{"head_dim": 64, "vocab_size": 32768, "norm_eps": 1e-05, "rope_fraction": 1.0, "qk_norm": true, "attn_scale": 0.125, "bias": "none", "init": "uniform", "beta1": 0.9, "lr_head": 0.00524, "grad_clip": 2.0, "warmup_steps": 130, "doc_mask": true, "train_tokens": 1284000000, "dataset": "wikipedia_en"}
MLP neurons of a small language model. Each row is named by its layer, matrix (gate and up: input weights) and neuron, and shows model dimensions 432-559. Each number is 128 + 24 x the weight over its row's rms, rounded and kept within 0 to 255. Numbers have three digits each. A neuron's up and down rows have the sign that makes its largest values positive.
A block is one neuron, or neurons of one layer that tend to fire together. After each block is what it responds to, as a language model described it from the Wikipedia text at the highest values.

L9.gate47:134135148131078126160167159120118144105099127115135129145093152137118114105121115130171105168149115110116135153152097135137077132183105178124129091095112170125151105146159117080099171104111113200130104119134135136150165129131139069166122125117119174109131145145115103119151106149165101159143124113127149109139150120141120131147167121123120143082124115139126137121139126145120143115140
L9.up47:105119163143135107132143140161156116150166100094108138119122117149122143154139124106134091133133135101113112114133152100095139128121169080094123152134119122109138120142139181113112139103135119133119143162140091155127151146102151160138156146121172081174146169157062145175141123140115145121161124153105093134104146108159120115129162155122133151133161132098121139121142103146106121091146
L9.gate446:128122137149142125096136143115126098095107156164130168142079121125089108132122137159153145118127134139136077145136120127127146145137125099092131154139152135128129138181171109112121126122129121151126104125125172146138143172116165165120117161140156116132108141137134102182111130160125088161151129101136123133131087110152147140146121129123084119125156110115117110167132118156134128144137
L9.up446:128139151165142144156101147144125170134118114103094114169097123126123174100126173115107097141106076125119125134150161143118123091142170092122132163124127113109107132119154118152136128120133141135143126132156139170117109100080128096092150131099097099110112136119107144180116053095140137104174125129142154119164098195148137122142170142148151141155135148144138125102120144060154146084147
L9.gate953:164096165135105152107113084149101153101137102146096143123121129190128114107182129136153174103150126117130129132116133140109138118113103110107107131098116121123119160115141093112124150106159096103117108157120126140136140123125106115133097136156106169156164083099124094156121108114142126088151115147138111156161152115122136092138103145140122122163104158121160148146164156080156141138148
L9.up953:170120135114105102132163135172097125127061136155104102142108140126148123117098142096162115127123181098101118141092151168125117169152133106112125150121116113124126123135095113126155152112157116134089167103172108123154117101123162124102160094112103181148099126133137114124095130119121095091121127102163087130106150132136124107139098122162098094132130096185113109128149108142139169124127
L9.gate1303:094111149102105119147137136139146135153138108169099085141125125109113184143161101117107128144138093132083132160178113160100119119142129121168131111133109133125151146154152102144085138110127137163126139138112164100119126126110147144153131147120114131102091152178102105109121115151090157135136102131133157151113122104156107103127117147104147164134183143092125128125126151141172119112098
L9.up1303:112135144119113109124156118137127146107137108099103135136138111144144146062132096098154129145127123130086130118139149128168207104092138134146132101107208143113175122142113118117114133144099143138118133086131103116129148119125110102120152100118132098142096138153141106129126131139125141154132074159182085126101103128125117148100124165106122114151149120140131140124120171102113159130119
Description: Separators and digit fragments inside number-filled tables, firing where a following digit such as 0 is predictable, e.g. 0+0 | 0, 100.0%, 195(0).

L8.gate1513:137133126109156134123102135161172109133127162152084080129128141140120093111142125114142084159133109106095125126124142078169134166128108144099119134159204112159106153109090116131144088130121176137145103095129141177107113089151114120135130107106170110086144075099112124127159063132152142159131146140152108147127143132118144150129138119123126117087146104169123156130107137148092123128159
L8.up1513:129162143149134179105128143086144127105138129148112119116079149107144130119120133111187167145118134132110160119110070139150140149139106111130140117141075147098123100136108122161140122110133100144144133132142109161098114156097112113138127133087117127146133128129119132125089117130164091152085138112136182073122135129135105119105121150132118124061087152134124156073109103115123121098115
Description: Dash or hyphen between two numbers in sports match scores and vote tallies (3-1, 2–0, 7–2), plus "to" and "|" in scores; weaker scattered word fragments.

L3.gate123:038091085155079071138167069152116103148159180132150135110095150144143136166095098135094163064132126155149110087144111114120144152113075136173119133108100107133129119141155167132130098141146120121150172137105118152135136135139129121074144128126142104098094102142095128105097096098146147112127117120114127127118158103158177147127161116109121086151106126130157157142110173107121125154117
L3.up123:124100095131150128103141149165108099135148101089125143130083095188165133134112133136138092151091100137126146114132052091112126104152130155138093146159132125127112126167120143154145115137172150154134134127113103135133145128130137086135099087132140121093126129124104136133168117114097112097096131145105156082128138143101136157149148134158151114156100125106148156112106084163135153128095
L3.gate1038:151149158132167134136144142081092127163129103120115097087138138111144146173106122127111167177139140133140105127110092077102118127143117111085108132115168139127076122086165093114132180120071131136147174098068118118122118136097133101144144176145147106145112145131141161111155122123129117106150150137137102074188189119107142149090175167129142125133135159072136168153117122074126134154103
L3.up1038:162156113144160140154097124117116157101134131107115140101153136120160112195152154134103132128105151139142139144160099122123136129128167100133099120086174120148125155130136118046085142106099138140127165127087169101128172150129100103192114169128140071163116119116112154098134085139120086133160116110129122119170160117111128161107122190105161165135134144090110126160147121044133126110068
L3.gate1427:134131122150122126142152112128102133109115112134084129138170140098116116105113155155110129133144137121106136150179132115106126099149143141148083157133179120089141092095169099139186097173160125146142169146093145141161139117115137132146136101154149138126154126142123111078119126133113154134106121136113179106114120126115088139101147144133114122137107144152129139132125083130140159158160
L3.up1427:113074079163135143113121142136155127068096142121124080119161146069149095103074156151142126102147121127094082152189165129151138140128175140153092123130163103104088175103117144149129123105132149154114131146140114113132126129114099106123159107172143136141129128147136106078094112131125117139113130102100163157117138097136136112136120127159130078180099151112158140083127103086117135131140
L3.gate1488:121132110098116132151165164151115078061147095124094124087106125131146152193094110146141127117135151142103121122148101141137115110078121116112125149119146181129070120156178133124150099105075144138148148171120112134153136125124108125175106128112112146165122122144124130165126070133116109156142127134185150073122178110135114195134140083149154083107112137122141172119113122171148148143124
L3.up1488:169144109120105120116164149163081093144104067097120129116106129100153136143059096130079102105119106180133116120152131114110125115086146151094133119109112130137114124130146110150139103173105127135154163168148100106158137116110108058137107126117128130143097145156103132158144130169082099157153129125162130109120150117108124153108137135131133093141099130123175186137111170123134157151069
Description: Words in Wikipedia biography section headings and early-life phrasing, mostly "life" in "==Early life==", also "Education", born, parents, school; weaker on scattered nouns.

L8.gate2:148132095094110126145118121127116130133139140123134166101125141111136136113174089055098097133119134144136110122135142132105158112126119118099138127119121152131114154121107112110156149108147134125120167112118112159128170099104137107138117113118125126127141132102149101124157077123128098093152156112128124119094143105114136151155133117153098137128132130124107123135148133101131137139154
L8.up2:152119153134145124153102140124097137151137184145104150118113093122118143122118190124128155119127116138122072133133114147179159153135188071127127133133146093109142174173110115128105099102164127148112188119131102137136156131106112115143116106098094097157172114150147148147109157094120091116126149092145120139136103092125116110111135112113098090133168127121144166169114119161148125175125
Description: Token right after a page's subject name that begins its description, mostly was before born in Early life sections or is before a/an in leads, plus possessive 's.

L3.gate207:122154136127120124151141140147192148074127145085094107112140133129121134101143120117120113134172138155138167104149166128106138144143139122113140118069128143112129096121171136160122106118114148155158142165103125144121116152161104131122102092071130129139096102158151123152175124153140120116118095122159090161152109100099116091155144122084149145134116144117126082116119087107106163090130
L3.up207:138110090087126106117126130121132157128128094142128113139121132134126110136130117120131113168150150139142134118146118129134107117095131140140102178157158159143094108125126158120127115125151141113164118088127129141154118126106135110130139081151149130143137158135179093175095122106112054093124136105076077144088153147139085134138207133088117146113115128138142120145128156187122068117168
L3.gate627:126149098136102138187164109145142126105138083086146134096119099160175122109124150140149105133117116109136134139171143156104144155141146111070135163115102149145122105126124140103153121123082149073131142094131143095146127138141139129147123114111116125155101092118118191120113125135079087093098187152130138104084131073144097104152136122132169139145159136136126135152118144149105094133122
L3.up627:154157082160076125076093131114123081167172140103130071148144096144098079120134128130173147106139145134064141127106134103133120113110144147108129115103128104136136132162098162147156127125101160095105149156126134110130143132114150098138135166099108118119150157127116134120101090135103142105130167128170115102139119115116131146094093106128173168183146130125117123150156148139081162114068
L3.gate689:097147117106126127161103093119136155139109144131122106131155153102128139138156128117144120137132143161075155120146085140118144119090169137135157133084115090111181090156092139089132111145121114139152118130124145142099157124149101106156169121080098138083114179117124130097112101122120117120157159149170142128132157157115115117110095094111147154120131105125130129097125124121139128161132
L3.up689:109178104155101119096108150094131131070134093150101125157138125121137138107165105091153119131087181152125150118123140152145107137096144126133140137125123120165169116118135137117178133164163115127140167184152139141152162141163102102144166138119132147136133134124167138122109136134122101127125133145132116118072118138125102102141105139114157110148148167113161123141101133148160112145150
L3.gate1310:127120147126124134110172103101087072126133115152098090140102105131134100076134132113142114159163129098126152166180120153155119119133165083100121113141110143150108114145122169126058166149102146087125121125100099124126122171155098119126134105136133127115130139149122125123136090152132153141111138112150125110118153125102132159108130117107153149116104133177168163145109172124139066141134
L3.up1310:125135139131141114110113135102103090148156079163115141152153158144124090129133091135136147145161142098106129147136148119129146125144107121093109153139121139100145082121156148109144108142116129141157094102096154207121173102151118138142156119108101147138124117140119142137148129090118103119149125093111137101135112147142183129090129116131093150167147128146108179176095163168110088183139
Description: Cell separators (| or ;) after small numbers like 0 in sports statistics tables, plus words after "is" or "plays" in footballer bios (currently, last, as).

L9.gate576:099157065104112131172139109158073121149092128141121166137120137101162093110154114159121152129130132170150143114135088136134087156127146119136137147133139176161138126143135079134116124080154101152159171152117185136125108099124108110117106159128086149131124122120133127105136153143126112175118168116147137131148117154139158126110142115148139126136153070131137115108122126182084125100146
L9.up576:145152106130145136136136119114101126117129140117113106118128129123150117146179174124111155179113167109086138123120109142155149116091098151105129106182100105164118124128119152110113123158102102130094124091095137186137137104136085124152169130136127153080146124098159116145130116126120089146135149158140117094183116070145093125127067101117124115088137109131115121142132122096154122120182
L9.gate660:116105150136147117115090079111114156096118101143078146121120139148106127121176141106140088075152132161116111127101164135156064164143131112138154114119107118091100183132102146128151111090119108132156192113102151131135133135142158116155129100134085125088141136115159117131067116150135139160084134132152061162161113092132127131155096109177127128153140135126153116095140132163144161129128
L9.up660:139141110134137159138142124103137132155070119149126159124107127164123135142170121129131125125097135110121090087165098129121124107149144102132140133133099135189103145141127128130146099163102112149178123189165123155142160140105129122095173119150125112123096149120138127137154086123162103148085123133125126109121107151159131092106150157107111131084142135103152130144124157127103129123155
L9.gate680:167135136164104147159116147115117098110101141134135093174134129139082093094114112078105104117149124141158081146103130147133140119125147119149133139113158118157146132119110131107121116099170131124134112135102110197158077087116101132140149143103127112094137093131111148154145113140075093124106138126125106158100137100165097132136146155140115127100159099129122153177140076137103065110122
L9.up680:152151162103121164148129119063128104124094119111097109084116145193136149158102113128130119104130121152162116126127132102168103099111162105164130156106104119159121146097129148169152147107133139150140140120097122198138123150106084143102146126098132064105166085127161180153100101124153126121083165102111080100135107140125109111116149122163100162140131146134111153100136129163116140144113
L9.gate827:128174128114140144189132108143113136087113145101136111133087102139134154172150159119123130134112127138101136157094102091126126115121148128128123145126137119123119169117096146146116124111138112102113151119152140177079104131126088149149161148107163152149124084123117155081160107109114144110114178072095144128116110092089148113153093149116097138130112103166109144107107125086151122118167
L9.up827:124085141156134101190122114134108115164133155129123109113180134153093141137114124125075103118135134139144099173112152103104107149126101090120154120110117115120144118110143121148155093140122098123124095083115109097124136135186073144119144099102122130096117127117128135123126112138095124144170119131156111149146097148143105128119145129126161147104140127143110153139097139141115116101106
Description: Function words that begin birth or family-origin statements in biographies' Early life sections, such as was (born), grew (up), to an; weaker on has/his/a in descriptions.